Weights of a small GPT-style language model, trained from scratch on English Wikipedia.
Size: 10 layers, width 160, 2 heads of 64 (1 for keys and values), vocabulary 1024.
Training: a variant of Muon for these matrices, 130M tokens, 15857 steps.
MLP neurons of a small language model. Each row is named by its layer, matrix (up: input weights) and neuron, and shows model dimensions 16-143. Each number is 128 + 24 x the weight over its row's rms, rounded and kept within 0 to 255. Numbers have three digits each.
After each neuron's rows, "fires after" lists the tokens most often just before its 100 highest values on Wikipedia text that the model never trained on.

L7.up478:116119120123146068134136096117121119113142153145135100145136130118153140137123135121136167106112131189125120144127147136099102109125092146079089132130106146131135114142168142124092154143132128080122118101115101149170123145133138117117131083106114170120099116125121080156152096102113164138138158136125157114121189166132121085145149165122114152137139122141087141069157144116103131145142
fires after: " S", " G", "s", "an", "ed", "h"

L4.up639:182126138144167156145137126114122118154140148110136196132145126159134110124130167144146101117145157134146132134117139119110141152136139163135098085129103135138095131143135112094088151127138076086123149109148112122116096183119094131131101148134110128099157144121102110159140117113102096115156162100090148126133149101118143089112148125141123140141112157172117115114094139167101061145099
fires after: " (", " \"", " is", "t", "w", " 3"

L7.up385:142114096120166125079157125107165151100111163115120127122106086145076132108107157137141137076155142150169149135138113119124108134099169157138155127090150116112106153145108133151126169128120111139139127114108106130104127144140146140159125136142168135119148090147070122094161148111100175171146117134105156097095108117109091133141146132135136106159152163129139127132112168135115148136090
fires after: " p", " P", " T", " K", "et"

L7.up166:125132174149122128130127132108131095104082138141138118101153137146097166153136151110087143123110134138125137183134168113130137126128155139113092141132129164187148156144153121153138153115095089130149130131133148113125157143136117123129124112135129105086145127121142123119136123112110124136086178153149126139139097134088126129153135169136094113112127114154170168105119151150098095148118
fires after: " ", " |", "al", "es"

L4.up99:122136124116148117136119095151101091140077145147154125156132154101093175129118084124132101156121157115174139139128126124055104108159186130122069170124113149141179144106143100153129108160170137159120137121149132122121126125124143159135132140110122120156112120111133146127107113148132146156160110114105111108136134139128147122135175149090120157136154123118114105126155101142128140091114
fires after: " h", " c", " the", " H", " th", "H"

L7.up593:136137161135142149147124142103131138125136138133118184131119139127127174111149151166132132114130150131172105139136137128109151093128126096158129155139174135100140107111158125167100158088122122071118118104103122095115124108100132142110153108130161111130091143109117131150113124101136130091100158154111116089143127114148089120163116093111162148121140121178131146142101170090102126159109
fires after: "-", " |", " U", " A", ".5", " ("

L3.up66:105185162099130091126157121113174140159160166131129134091117104152136142124090175121133095114121127137124128104123152128130121147126160143139154097109083120118139130114113131135166106145118120121134158117113136126157132108099128124132170181114091144078160074112138130112105133127114121175143145140139139106137111140125137134101140127167130170112151138086184098116097135124147122100137
fires after: " m", " c", "ot", "on", "ay"

L3.up21:107112115168153135140127082125136146145097158119110127108129096134130139113153167134113115139133136148120107084113157112153073143154164148106198128119133138110120090140137141128127124101125132133140115145128118182105137125177153122123147147172167134097152096107140133118137091166083093128145115094183074118121110107164145068141168111145119138141094106110146132126147114129150142134142
fires after: "\n", " \"", "==", " dis", " re", "==="

L3.up546:101111166158124158123129148120105115127138176120129138116091078141142134105140135124139111158087172133132109081114131106162098118151142108110157104137104106133137126130142146144139110103131117153114141071119158170135153100137121119117125126077113150107166120138118124137137102130117121110186104128124143155135072150108150165134111102080140177137151128094153122098109091116118126108180
fires after: " m", " bec", " c", " p"

L3.up507:125160151152141127164151121092110108118127125139076098081088093118156108125093147104168127112131094172148130130146136148112100099190143141151188100106150081146113139131143156145121119085145115126142157128116088155111145142106134115129152099124137125147161142090090125151109120170137139164151145108155094108112160122122126142091149151176082110125086099114121129156098113133092126158136
fires after: " B", " b", "w", " D", " w", "ir"

L4.up342:104103157101099144151126131142137109082160169098130162152120127147164106096121144139100123155134107144136145160129112148112092102090155127130122125102146119123170143133147144123162163122144105147062120168117113117109126109146107160150094115137142111166101114093143141111105141103094137166138162127118138119152161120119151143103125121119131149122052087132087091149152136115107107142110
fires after: " L", " l", "ober", "l", "L", "4"

L3.up423:130119180103139167127127127102108096158143108105113118151146143052152099117144168118126160123141161106139091136132130133130133133164091119131121170146153125139116120151120156163112117129189121122141114110150136103112137169103101112104153148152147153157111131107122112111100128158119155134074132116143117141114133116153154156096106097104122124118087133128171112158116119150111115124148
fires after: " F", " B", " f", "l", "f"

L4.up423:144156124140119087112138153101116118133113123092134091162117167134133167107072103119141136142143139116185121152107106138099102163117108086122126163116127155115144138127185149137103144156120133137162114135116123162161108151172116115089097119137160130108115155127131146119177135142091162120134106089148113126134119095092111132118165136121116141140149146177137102119148144100097104097109
fires after: " H", " S", "os", "S", " h", " Gr"

L3.up80:147153140110124129134121085093167125120124151112117138132138129171151160151174123104124106126138132160139141153113070102119099153124158152115141096114140147119109126132071076132143132133127152127155135096130136153079133119146157130088161170176116119104136114125119088157141125098111090132136110119105093093114142146103132143154164124155150121165107092118178126143146129151114094141072
fires after: " m", " p", " re", " (", "\n", " t"

L3.up336:089181122086167094115141109085127137144175147138117159135115104111083145123126131148114114122193134149164127098173151148116148148101123124150137119166099108097136105095151138150157087160146124107128098107106130144131094110104106103140106126137111149126123098121095141066114105102108129125132121131141132092111131155093128188142126131155123136182140156117149165110149147135106104127119
fires after: " pl", " p", "B", " app", " P", " R"

L4.up287:118170144131106197092149121127124131165098090090139166119127134183106140137172136108121155118121091176138166078138093121109118163150139149108145111115169144106093124113095167112169148156130147102110132139117138105112107130153112095070128120139153154101110082148093139108147126144106126132134143133118108116119125098142134148160096133143142073155112137127122115142102129153080125146119
fires after: " h", "et", " B", " b", " H", "ouse"

L3.up221:119161157084134097114117168135113118142157161156152109150120115098142111135141131099153077098117145128115133159136156131171153085174073106152135108119099158084113133118163156128073133133121136110122120112146130163139178146146171117141157142123098112111106132136153105137142092143124160084116120115087110131129122140087139148082152144106108120083105093131097081116129122135138121135179
fires after: " C", " S", "C", " R", " D", " N"

L7.up354:121115118113140155145142140082106157107131105082136144135140100115135109111107149124131131124103116115135114178152090097072105162148094120139148134181137185146151121136181097127147090144148145143153127135119114134138109144098112114150120135125134130151129120132131083137142078116120140171085127162145149141138134129126130097062113119103057122128135128119105146120108156164115141152140
fires after: " R", " F", " S", " r", " St"

L3.up242:104124076129109119089105139113148117132144095062125143139145127117139133146116094084156116154135124126140178155119150106069112099123119119095094110124106173136188135130118111143170146091159160134107108129173142120118124112124124157138121094151126127157110144130144122173165165159125111115094132108122108108115127121119116116113088160114094086159128157090115170133160132150128153131099
fires after: "f", "h", " f", "o", "th", "ra"

L3.up360:106105119096135151150185147136124115138080124144096173145172104117137112144110172120111125115100118145144108112111118111102113120152156117108145112175145132132193070161167140138130145195109116118136125108116156126114118145104120143139149123100122108118077141141131115151136153166140156134115115112183110095140117084090127143177112128138137141113152139117152129112140113158141132137127
fires after: " the", " s", " f", " The", " n", " al"

L3.up462:155087104127162154130121094153119153142139120132081115106135119084097126085147187132113113122102167134126150144111120126108154148114061110091122103109129146147134108121148145140138154153149163115117123170154127143084121169116164159140115163162081149139169156118152138177139147134106149141141126131169116132112110130136123104152141107080106131115130116125168163122150150109113107106124
fires after: " sec", "b", "ec", "f", " f"

L4.up422:131157141140131107152137131118104088125114130162124094142155082155165105088139153110135094140131081144139161124117135115149138185107123088077104119102140083143165225128112116140099115129145125128167094179140125091140134103124126149112122115134116161123154109115183094106142165129143109086129126110146157150118141115072151114081121144117140156122091114131133140135139138124118149137107
fires after: " d", " p", " to", " For", " l"

L7.up346:126158163156130146139120164149146166119111107130142122088115134154173116103158153074098151126135184132117127118161117126103120144096145103116107099134175118141135115112100116141139113123145155137123154169146140113162136130108084109105120145121126102167074128119150166162145091163150080122090119123116101105109139106134193151097117077127121163172103099164110124163128102115121143115140
fires after: "el", "or", "v", " H", "ell", "f"

L3.up291:139119131148102154126131115143121121161126080126156133110131107118092112095105169101087102167088125123148114120138186169140106139126162068149144117180133115119138162160111136178164098103125104111142120107142130100115097090139119146205115138131108125097126083129143104127142144105125131102131132152102091103126114150168103124193115164133140133153131102115146121114074129096111119114137
fires after: " p", "p", "e", "c", " com"

L3.up163:112136146127134120124154104163119122101087149140110077152105117089146120097130136127158108116134107136145116141134139161076159139140124094118142146107125118101099154093110153136169134134126133118118096150175094146158146069151168125113136153149066079165128142158155121107108139100157138106127110083119179164151192135153179108139147117126139121087121111119111115136077079131130137143166
fires after: " J", " N", " Ch", " v", " ch", "at"

L4.up15:101171126137119132125126149092126120130128117119118142144114142125179137113119166106121115104156109103098131088116113083153119149171142143073163141142149081125091112146141109141124126104104106122153072131133125123183118127136096112164164097164173164122108127122120098150090149144117120127116109122124094153102165137154158179141188194115117077125135124119109149152157133153092174148122
fires after: ",", "ing", " in", "ruary", " on", "al"

L7.up236:117135131140139104142108144123109104141092157109154115113105112133123115171124150121137139110159141081125130129109135177142075148137121073134152127152112144176135142151134154123170103133124114157153114098153109155107135134120100148131122099144153124151126137108109128185116151093167128122151080171129123142134150132164111099111145111100101099112134117113149125096113140062119141104143
fires after: " ", " C", " de", "-", " of", "o"

L3.up274:097169083082112141120134157108185114123132111126065092139140123112115153124151176138122152091135132165088152142161106144089180101115138104098170145083157107168126113102118171118123133131167128096088099120131117143080141104144138132135119148109131105128145104133103143161110107149139120133110130103141136140126166135165147111138131165111154140128165113115143154125136128119136141137146
fires after: " J", " L", "ap", "J", " Ch", " H"

L3.up208:100089138125145111147124095133122111140111124154181096065137117135122139150106134089133118103147116139102113184178113143101123092132108125144119161110103114111135125130139159108151104068115155104109132100116137132132108185117128123135136154158135099162142135138084140121122100111103128166125111119166113133126094130134100102107158151148159180139109170159116136153079089101139134146192
fires after: " h", "|", " cons", " R", " r", " was"

L4.up174:116156155115128124067151103125163182131126148148148138112167106138145108136123158133103174134135071146083125116145101103139136086144144122150142144078106143133184112139122108129161108157146112108114098124127130148117146117151148151127160134126107119089069145111144120147100127168128115134185097120112122153160175101146122120110142174104089094085120137121151114155155172121094126119143
fires after: " J", " L", " E", " Mar", " St", " W"

L3.up549:155147121123114146146156168144120103142128122158097180121107107136112105111163107111125143143124165118147134173128161111098146109119131123108107119105129116128144137076127108104128130112096119122166103117171103093124144176154174152152123149128114147112159129148171105113152070169155169113157117157101112106110116107090062096117173150100107115092099122123118168143143123151139141155135
fires after: " d", " D", "ep", "d", "if"

L3.up359:123123103132146147132158125065143118122158135122113119124127139136134095123130156116124106159132071119129108146143119128115116113171096166105125100108133143111147157145132161127129095147105110094113095082137116154142118144137139159106128084126134136156161120107123130118165130131117108167159154115115143121076156138099149163153146188166128131122136186134147144117108108106098110153156
fires after: " P", " A", "P", " S", " N"

L4.up428:120150152096100090142183136162132121128151160116138141137137126094128126098115114126108123114148085150124107171117106163131142137124165150093117156136163164144112124120079131099143150161104100124123114137187100134122129119084126158102113163162143174077114147096140061149121144134156143141130094122092124107158120151099150137143137173129098124137135116156192137106127099105113119123110
fires after: " p", " v", "ag", " l", " d", " m"

L7.up526:085107121131147178125112142133139085110180102151121133161151131109125149095095184132166107083107118150108116124123102111076109116168145095112108144160161117125140083135164146174115162091135114126145120133150159128123163136094140109135178118103113164109139115186152090143129119106120133133098114141151103111138128095135136121140145146140083168093136086150125116162140104127112129123106
fires after: " on", " in", " In", "g", " ab", " of"

L3.up325:119105094144094089184121142130118142133139141109095138165140118149118140108116127117125089100133130147132151171121123087140086141162108098090093147149124119102167111081094113115107102110148143110131115107136139085133109167081090166113102103156157127127154139134167089129180141182109098132119134092149119136106118081114139116160158136140111100121166171183170119131101161146081140109108
fires after: " s", " t", "f", " f", " in", " fl"

L4.up457:129124142158108112127151129148130124150137102136136121092130089192152160197105078125161127118125107148138113077141151110159137138114165151163063138130078142119132104127135089128159109157147122126127145096108141143138117115080130101156162127113163089117140118106119138140099098139092152152111143132135121096070132122089134166080127127113148145148093122176152135134140117103154125138134
fires after: " bec", " cons", " be", " w", " was", "r"

L3.up279:139078138114144100114187099105138126169093102137128120124155173145091133145134148144142151126094155141132093127092126143145129156120095154172122079120084157121154098147121130112176117141102138105148112090128147130144116108138112141126150136135137080083101125153105137054095117122176107133130131114115157126109129135095092148102114120147135181130158152114116117119105138095133141146141
fires after: " G", " M", "o", " app", " m", "ill"

L4.up294:122120135181153151118125170151126110101091124127141106123122079147117104127131151092168107126162094153119109100133150141109085142101149153096137142097129113101111117144120169144121127103150121088139136151102111130118143137167143129138124142111173136101126176114133143144119116144090116140107119126184114154111044105132128092100077114125101122147082128125110102144091112170143173128174
fires after: " B", " v", " m", "el", " b"

L7.up215:176128155124100160134099147135099127150162131120147113137148142130160157108159129099147114144102146145114131162097163140103106142182098119091126134132123128155130085134137091166127081105131118109139134096122126115149104175119158146102084107121125124096186113135126088159137107135117118148158119088124150101107146103084097087125131100128164099108110131174134156124171108185153120126163
fires after: " s", "i", "o", " (", " \""

L3.up153:148105110097079144148130123100128083121116114134125140152141162122129148141125151109133148110119116136158173117137138147163112129126163082138171112124153082086122120133098132161173129177123116122150142120105122119130194119115128072097167143166079136106143133170133069148106145119144120132137104104140115071142117152150116148123123154119124181125125144064110159098108136150112128124110
fires after: " m", " M", " (", " comm", " s"

L3.up492:139118133146152137135171114065140048115130148084117123103119118120122143137141124089141104111142106139090114140137136166116143156103141139123143132134137114142123091137118115115156095157140127124154154117131099171092137103073142152124109118141139174159137112104128107100152122131118100139129096112125113142127125124140129173171099127186159156150144164169160138098102108108129112129129
fires after: "\n", " p", "d", " P", "ond"

L4.up475:128132135161091179070150133141120146140172124146164107120097123112120148155109109126094104132137126113129160105112153146143104141078150101089145152100121116079141088152133126120140126150087124143165151139085119117122136135143114091144154146136119170095174110167135119127168133140082085072119091132122127178102063149105110122089120106134123142093130110123154133131095131137167119118101
fires after: " c", " m", " A", "e", "ib"

L7.up589:114148130121125116101182125153103138069113143113151147107126117163183126191121117119155104115106141097134152145167084145142149088142161087160110142098147142141136115123126141118087153139145154152095099110135141083137143141164119136105164100158131120160085151149117139173115163115061091123096132150119161101137136109144151143120073109147068122146136140135109102116151122125140113113124
fires after: " H", "ow", " L", "a", "H", "L"

L4.up344:137134139097158153118134118150110087116098075120131079120123164120083136075100140126140089109161157152157096156096138145120112088107123119178167130136158151115147113125113160161108104085140095126101144126112122169138152147125139133144123131137118153115099166128111164109132099111175202111159098119092162152131130106153124095125125142150129118115148166104139107133121127096124157134128
fires after: " L", " G", " g", " l", "r", "L"

L4.up558:135111105099141114136134147132128097140142156111111135118124133115130123121110133073165151124094110160141143119068145130111118121134124143129129149159145115135152138125115114133167142117137147133109092076161164168089060150183146113091089172147101087149141085142135164146120128121122143117140175168173158102146166114136178094148103149118119134145127140136131108086126126121104137110160
fires after: "\n", "==", " s", "ist"

L3.up410:147195161118173105113160142119130120151151140141156120126137104111150128138153166164122077163094115124133091107123133125192102108080097079110144147145112129146112124100126152158133151130135111107116073138107122119124148102097137159164118145151132082109148131103111154101157127120112090129161105102085115143144124131156152129131105124127139167174130149158097112109113167117114106166134
fires after: "p", " p", "c", " P", "ro"

L7.up19:166137108105135122095142119072108083135147161120133080080155136116113154111164087098163111144135124161158136117125057114124099129149137149128163148114148196104134150140142147107103136141154117157160113142129135126086095101068120157139106128148153152151107150132175142121141102155141145113152121144120142123144133154133093111112088141119123102131133138140166113154127144106157138165118
fires after: " G", " D", "r", " R", " Q", "u"

L3.up186:103138108094139097165155120135115115100150131167175121103102178135111129115120095094140149149135145145082140100153121161130108116105127110133147154128128087157107122126153159177115109112153110089122132116169120141149117184142126130083125109118172117127127140146117117096085123119108159172106125100108133104094117125145119128124125150101164142113161171082103113137171130069122155106160
fires after: " h", " H", " g", " G", " S", " M"

L4.up611:163148116164097126100126146133135148107115123090155095113155140115132171129110137136115084153109102129100161134142139143100094115152077121130114151155147125146105124125139098148111153165151161156089112139155142135096095113163136118122108117164150128123126079155150121143118110106069163138123127108118135087093133091154121117135053121166114164105133130130127115135140141123097116137119
fires after: " l", " h", " s", "ist", " p"

L4.up53:133133115139107089118133163094106151149061130174134141147118141130115078113113143099086145128105113129122133165161117138129133123103135114124144137125109146105157153153139167117095172139147103136115120113115149100143113140125130141139107152141186113144142131118111068100131134094132102079152147186118143134150104102104103136128130180087100132156089135111124151134149104102107141147123
fires after: " |", ";", "%", " 4", " 3"

L3.up353:153149167110116104141106073148134104138098147093104183127150105104105168124102133144143090113084138130141149137101139149128140111134106116147132131118135095115122140109116122078116113088146135124071147194115151162101157173150111102143144149149108118160141116098137146126142084145085120103108140112140120155134110109146106133112121130107098169145140122115118115161076190143114104130091
fires after: "st", "re", " l", " st", "qu", "eb"

L7.up28:114137117131130088109139087126089125121096133076121133128094167167115121138153137121120154088129115165155112107107152120129153153071148165147111152092128126128136145139148147149155121147110070133141113087143132135109119123063117181112170098128108168101120123101128129124122168158082153137113106101135157151121109170131099154111112143124141118083168094109156130147125113128120116151126
fires after: " h", " b", " B", " H", " G", " O"

L3.up362:155132135153119140086126124116141128148118097179160167117076118137128147124107135111119165124125100127117127128108126131093098179133128137176138097118113134141167099064132148086136143168113106148145145152120148099144129153090147125098177155114101134100123151204117142115161130149114145117131106089141092118122106075173128119159115105143116088096122156129130140160093146151129102119163
fires after: " a", "H", " h", " the", " b"

L7.up465:148175126140108140147142158153102092125150128144128149123124090165184127118150164155117108093098146108097151130106099075122153108140145056137094135147096148119109126149134153102122105129081138124190095123106143165109139110094164108111152147113117143086152089072149109140139132130107100110125106137116147157130126129115156166084141126159106161176117105119149112123133148116120136140109
fires after: " de", " re", " to", " se", " |", " in"

L7.up397:117108147079155114085134122119126138139100158154130143138100076128115141116116126096106143128089119095099159112165126134157114137120132163150144138122126149123101190068124098148144121150128146097137102117127120152102115119149133149115133123108151155152160145110160098136119098135145123115132114136126178117103096117130124120090130142123144157159114105136161117142113122195118116148172
fires after: "it", "ater", "O", "ide", "um", "T"

L7.up12:150120119123111130107123150107113157147086114148100138143137125144150096167146147089108149139141137124122099150122094150166159090151137131181082159174108115115112123153141126120136140156040137103117120116151127138128143154111151151121071158081134158124135090115126143121121120140113141068107123137117147128123096155127134108137099141120095168136124131167115106131117169109127137111084
fires after: " |", "-", "T"

L7.up481:135134148158135132125148173134095133136133122120107111140136111159127140124100156125124115129098116142103115166062122120135121101087140139132146131162115135122131113147179103155116165157139135158135136130127106142151101139118080119100115086170122094154072094141120117143097175142122163116098169121108125179132183160124143141098126164129100110147131080129112104123108190164099155170124
fires after: " S", "\n ", " R", "in", "un", " V"

L4.up433:131119138146114093131169143114114136152132164145157136130140121090154135138110135145132117108167117137134098173155125101110148123104076145128101114130096141162116096126131163129149135146132099151100094143144121140131141113140162119122147183159117135159088137117127131130135135134130112148079117086114124142153149138131145162117124121041099058155106175165153151115161138111135089109103
fires after: " F", " D", " f", " 9", " 1", " 4"

L3.up211:118138136150143166146136117136132100109148135176115097129142123183141105094123133140145078142118083130132141142143154126111121150054166110102124136119106104116116140112108124118151153066105146107167118104120119148148102124126124152158120121148147132153152143103116140088161087100102098110139156153136141143089130177110148114110113106082121155130148155138128087125155148120087079148107
fires after: " r", "ig", " f", "f", " p", "p"

L3.up471:126094126128099135133181132110116158114138105129140074106114141085146148103118145142170137144109132171149138155121111139099130098120125108128125157170120141144144150146116102113157111178098126130100120146109124110094112148170117163173153135123151108122071152127076139064118127120129160157096092160139115173106133104131122121156124134129134127076155135126117136116109088170114162118157
fires after: " J", " M", " L", " S", " G"

L7.up416:120109100109149117130154144132131092157124108115123101155174147136128119167130125132156167097135167103088124134127157094114078101101093112088135114161101148112171099147143133116149148131154119159085095107154107145122139123124125107107151118172137120123104131164132140127115100055123124108166105099140147117110131142103131158101168115126156111108152114150157174162114120109149105075152
fires after: " ", " |", ",", " of", " de"

L7.up51:128117133124135157147151173123140187142144123128154144125116098140156112143107145115146154130105094140083129172099133146121170107108145121132123148115147141114136080140142108135105138130081108127130137121138084122121125126133122089148170119113142109127070167132176113158115108108106161106153125159123149132103156112095140139102104127133122102122116140123102139149127151065061089138123
fires after: " |", "-", "\n ", " ", ")"

L3.up219:133148138111140117156186142109102129152138114115146132114153117129181141150132127099102142070138112143127132149097084116137135140109143136132144163108114148111143125178136084173113149130130115127127120136104119123132162107092121145136143146153134086131075104126097159063128145108122104116097127148132156131177141121127126113109149090137137122114131099152137084125118143118101135101086
fires after: " P", "P", " v", " V", "\n"

L3.up290:139182127154106137130135131128105112142119097168144135135162133109135155133146110124130084144127068086158134108138117127141110134156123137158108118135122132080106125118111108126070152159107174130144126149123140122154140110123107146122119077095167110081092158168146124137127097110120150080126089147120144139136120154152145076117131114062164117120105162139129130126135098127124181113121
fires after: " N", "c", " C", "C", " Q", "N"

L3.up550:142137125137136160143118151132104084120108121099115158173151139122078149075151171100135064107124087102172127133151133106105123124131130118155141098149159091125186080111147161140114129142128122099093113132128134095117101135136151165126107092162099162113132115144143175163133129148173118105118102154135104111159107124145185121142115089123107150100138159122140131151120126116131144114133
fires after: " f", " n", " v", "f", "c", " F"

L7.up53:137165075150171103170113144108163101154141137144106132134121113092119116133124109127145157090121154114129119106148144141174122132106092095103160117137123149160137124131133117118110107115103140097156104112126121109161133128079120148116144116125080116122094130137153093145127112111162197113158134154155144105140167147102163163137140128115063097134154158184108087107110177132157094110092
fires after: " S", " P", " K", " C", " G", "S"

L3.up420:089154126116087110124170148096118108118111130127107173171089112103150114132150134127151109113160105146145138162110137117164127138119143158110131105141126100129134088116127085162122100102109127129120144084175135159133126166162138144096142107144114148149112179140112110178120120157156136125143138113117122134113111149092141094100153136136104147184102131086155174095171100125069150086131
fires after: " d", "O", " D", "D", " f"

L3.up92:136155147143119152074110112075166079138148120152094145124113092143142158155105101160152140119171106136137112129125148129120086150132133146108135122089109098154142166133127134124121142085167099122125168150102122131133122107134122117127110112141134136167167099123115159125133145131145109149124135100108114118133099112100124127117139094095094083159110124121077108101167113178120124095135
fires after: "st", "c", " B", "u", "w", "m"

L3.up142:110110125127143158137172181134093143122104108133116142067122091103116125102153147136130153106153109132077104089120136141147158133120129143104113152090155148120135143145161123135128146166160107152126103113077103115129161133135141176109124108170134085128111128190119138114135138124142089180114133112144161139152105169132149108101150104131130109095089135142165108165149089107094147122099
fires after: " United", " P", " H", " R", " D", " N"

L4.up485:064145125114132086117103114131131049160115151140132150180147069106131120108151131133122087150142074166153138120144141125120117078148133103117062146135160079164154165106113130130137129083106093156104110160166139120120128128119130126137169096131142172096142135122149154140138136136128116128134090142113129155145148112126114163103109125126142167101142069146148138104111148125106155143099
fires after: " d", " l", " st", " comp", "od"

L4.up580:072100124143136137132120118108125155123133150149111153145131117146113153165110127110103108122137099142161146132132152146131108179172103154129127131169119126127125135138158189113115129076122122126087139106118109114173127179096137117146101098177170118096147129060113114123148147124081128148128145133113132173094103136137133118122105140101137145166046134121163131151142140145104134144115
fires after: "f", "\n", " one", " f", " to", "av"

L4.up426:133146115076108155124129127082149117095148161149161094114136135141082151125088098122143133089163101131100155171134133146130143065144122130144127140117114088149095153117129107115140124151123143121134115144161122170147162112118164077120130158137126117147116149142110151184148137107119183160082124105112116129127133109123093120085146168165122102091115124143117107096131088124154079118151
fires after: " R", " D", " –", " 1", " ", "\n"

L3.up426:167178112125144169103152124109139113120115135116128147121133113115123159121139088114098127093147115179128162146092140148148085151151088153170138129107104150130121138155123130152122120143127098131079077149153142116119126090103109151132119099146133169152138129104112123119139118172139112099108114122100074106108161123163141120119143092056153147175145138154086108123094130124104112123124
fires after: "f", " F", " St", " P", "F", "ro"

L3.up313:151157135121124096128167134116139136134088142149063072144098135088116110132136109101112162115095142143148141164157142126142137084138116152126116129121110149100180077114170123116144159122116098128131121128150124136099149197109131108146119132134147097154069111131117113112131133108083124097065129109151162108080132103152113136120118122159100123162090095148146128102099113083155135163161
fires after: " b", "b", " D", " N", " G"

L3.up8:098142135137136119139177158089132127109114147098134154119128129163117134090117083098103087105133126157132145116113128077117112077128111180146127131106074121113124132157100103142119118136118120143107103104161093114173146143105110167140100147099116112126109107149139122095132099128100103188146122115080141162119168156115130121138127147148128113140145114189183140143130136114130135136112
fires after: " P", " p", " s", " W", "ruary", "P"

L3.up212:074107078144098161118131158152149107080121103172129120087139098181097147151094131102174145117103132123142135080120126138079126125091167136107157120166127101136119119102150156135129113121132109152109093138100118148124137124120116127099145150161090171096137178130107124139118128196143132143160158126163126127085184100134113128118128129134178116110136121107124100154098136156151144134169
fires after: " a", " the", " se", " cl", " M"

L3.up451:181144146130166152142193153121123115119114118113102138164123152133148129158132122081100139126110147116138123146120139088147093140099090139128127123119128154107126123133116104104159121140147129113140104116117126152127144122116151130127118093111103143096078112118106085126161104068143113166147089164103141126092142152118078162183114130154110106082146146133111117122112091122097046123095
fires after: " S", ")", " s", "ou", " m", " M"

L3.up498:152092125116128131187149151153085112115113123115107135107154130096130149128145144120107114115126159132187142115149111129098116154171132135114118091116125118167124074141129111143123120116161136111151153141141125150104120170181128142103111163147094128144170142094145151141134115114113149087131112108118117065154131097109150122102135119132080121156137108153190147108133142141131110151140
fires after: "\n", " (", " |", " 4", " \"", " 3"

L7.up428:131165152119092107165110165096176093094165132131148165102120100108136161155088147134142105138124104164115135156148129162097150128130143112114120170073140095118143157142097115141144116137093127130127128124116144119103133152096171131112094139132147169120107124151102135120117090107129084125138147162123128126155141128134110149143137137077118093132156112087149136156127130145125056160157
fires after: " C", " L", " Ch", "C", " B", "t"

L3.up632:068139127148173143130146106131145142118087137074095122133151109129147176113083109136116129145113130135139096122147112143119087118114156166153126135104145128087128159135092130108142167115133175146121130166140116096102146157137115132131148092137159106139118173080084142150143080117144180138126115104139139156122140126162125098097117171125110160153138120139135125131097100133113141142111
fires after: " w", " Ch", " ch", " Cl", " cl", " b"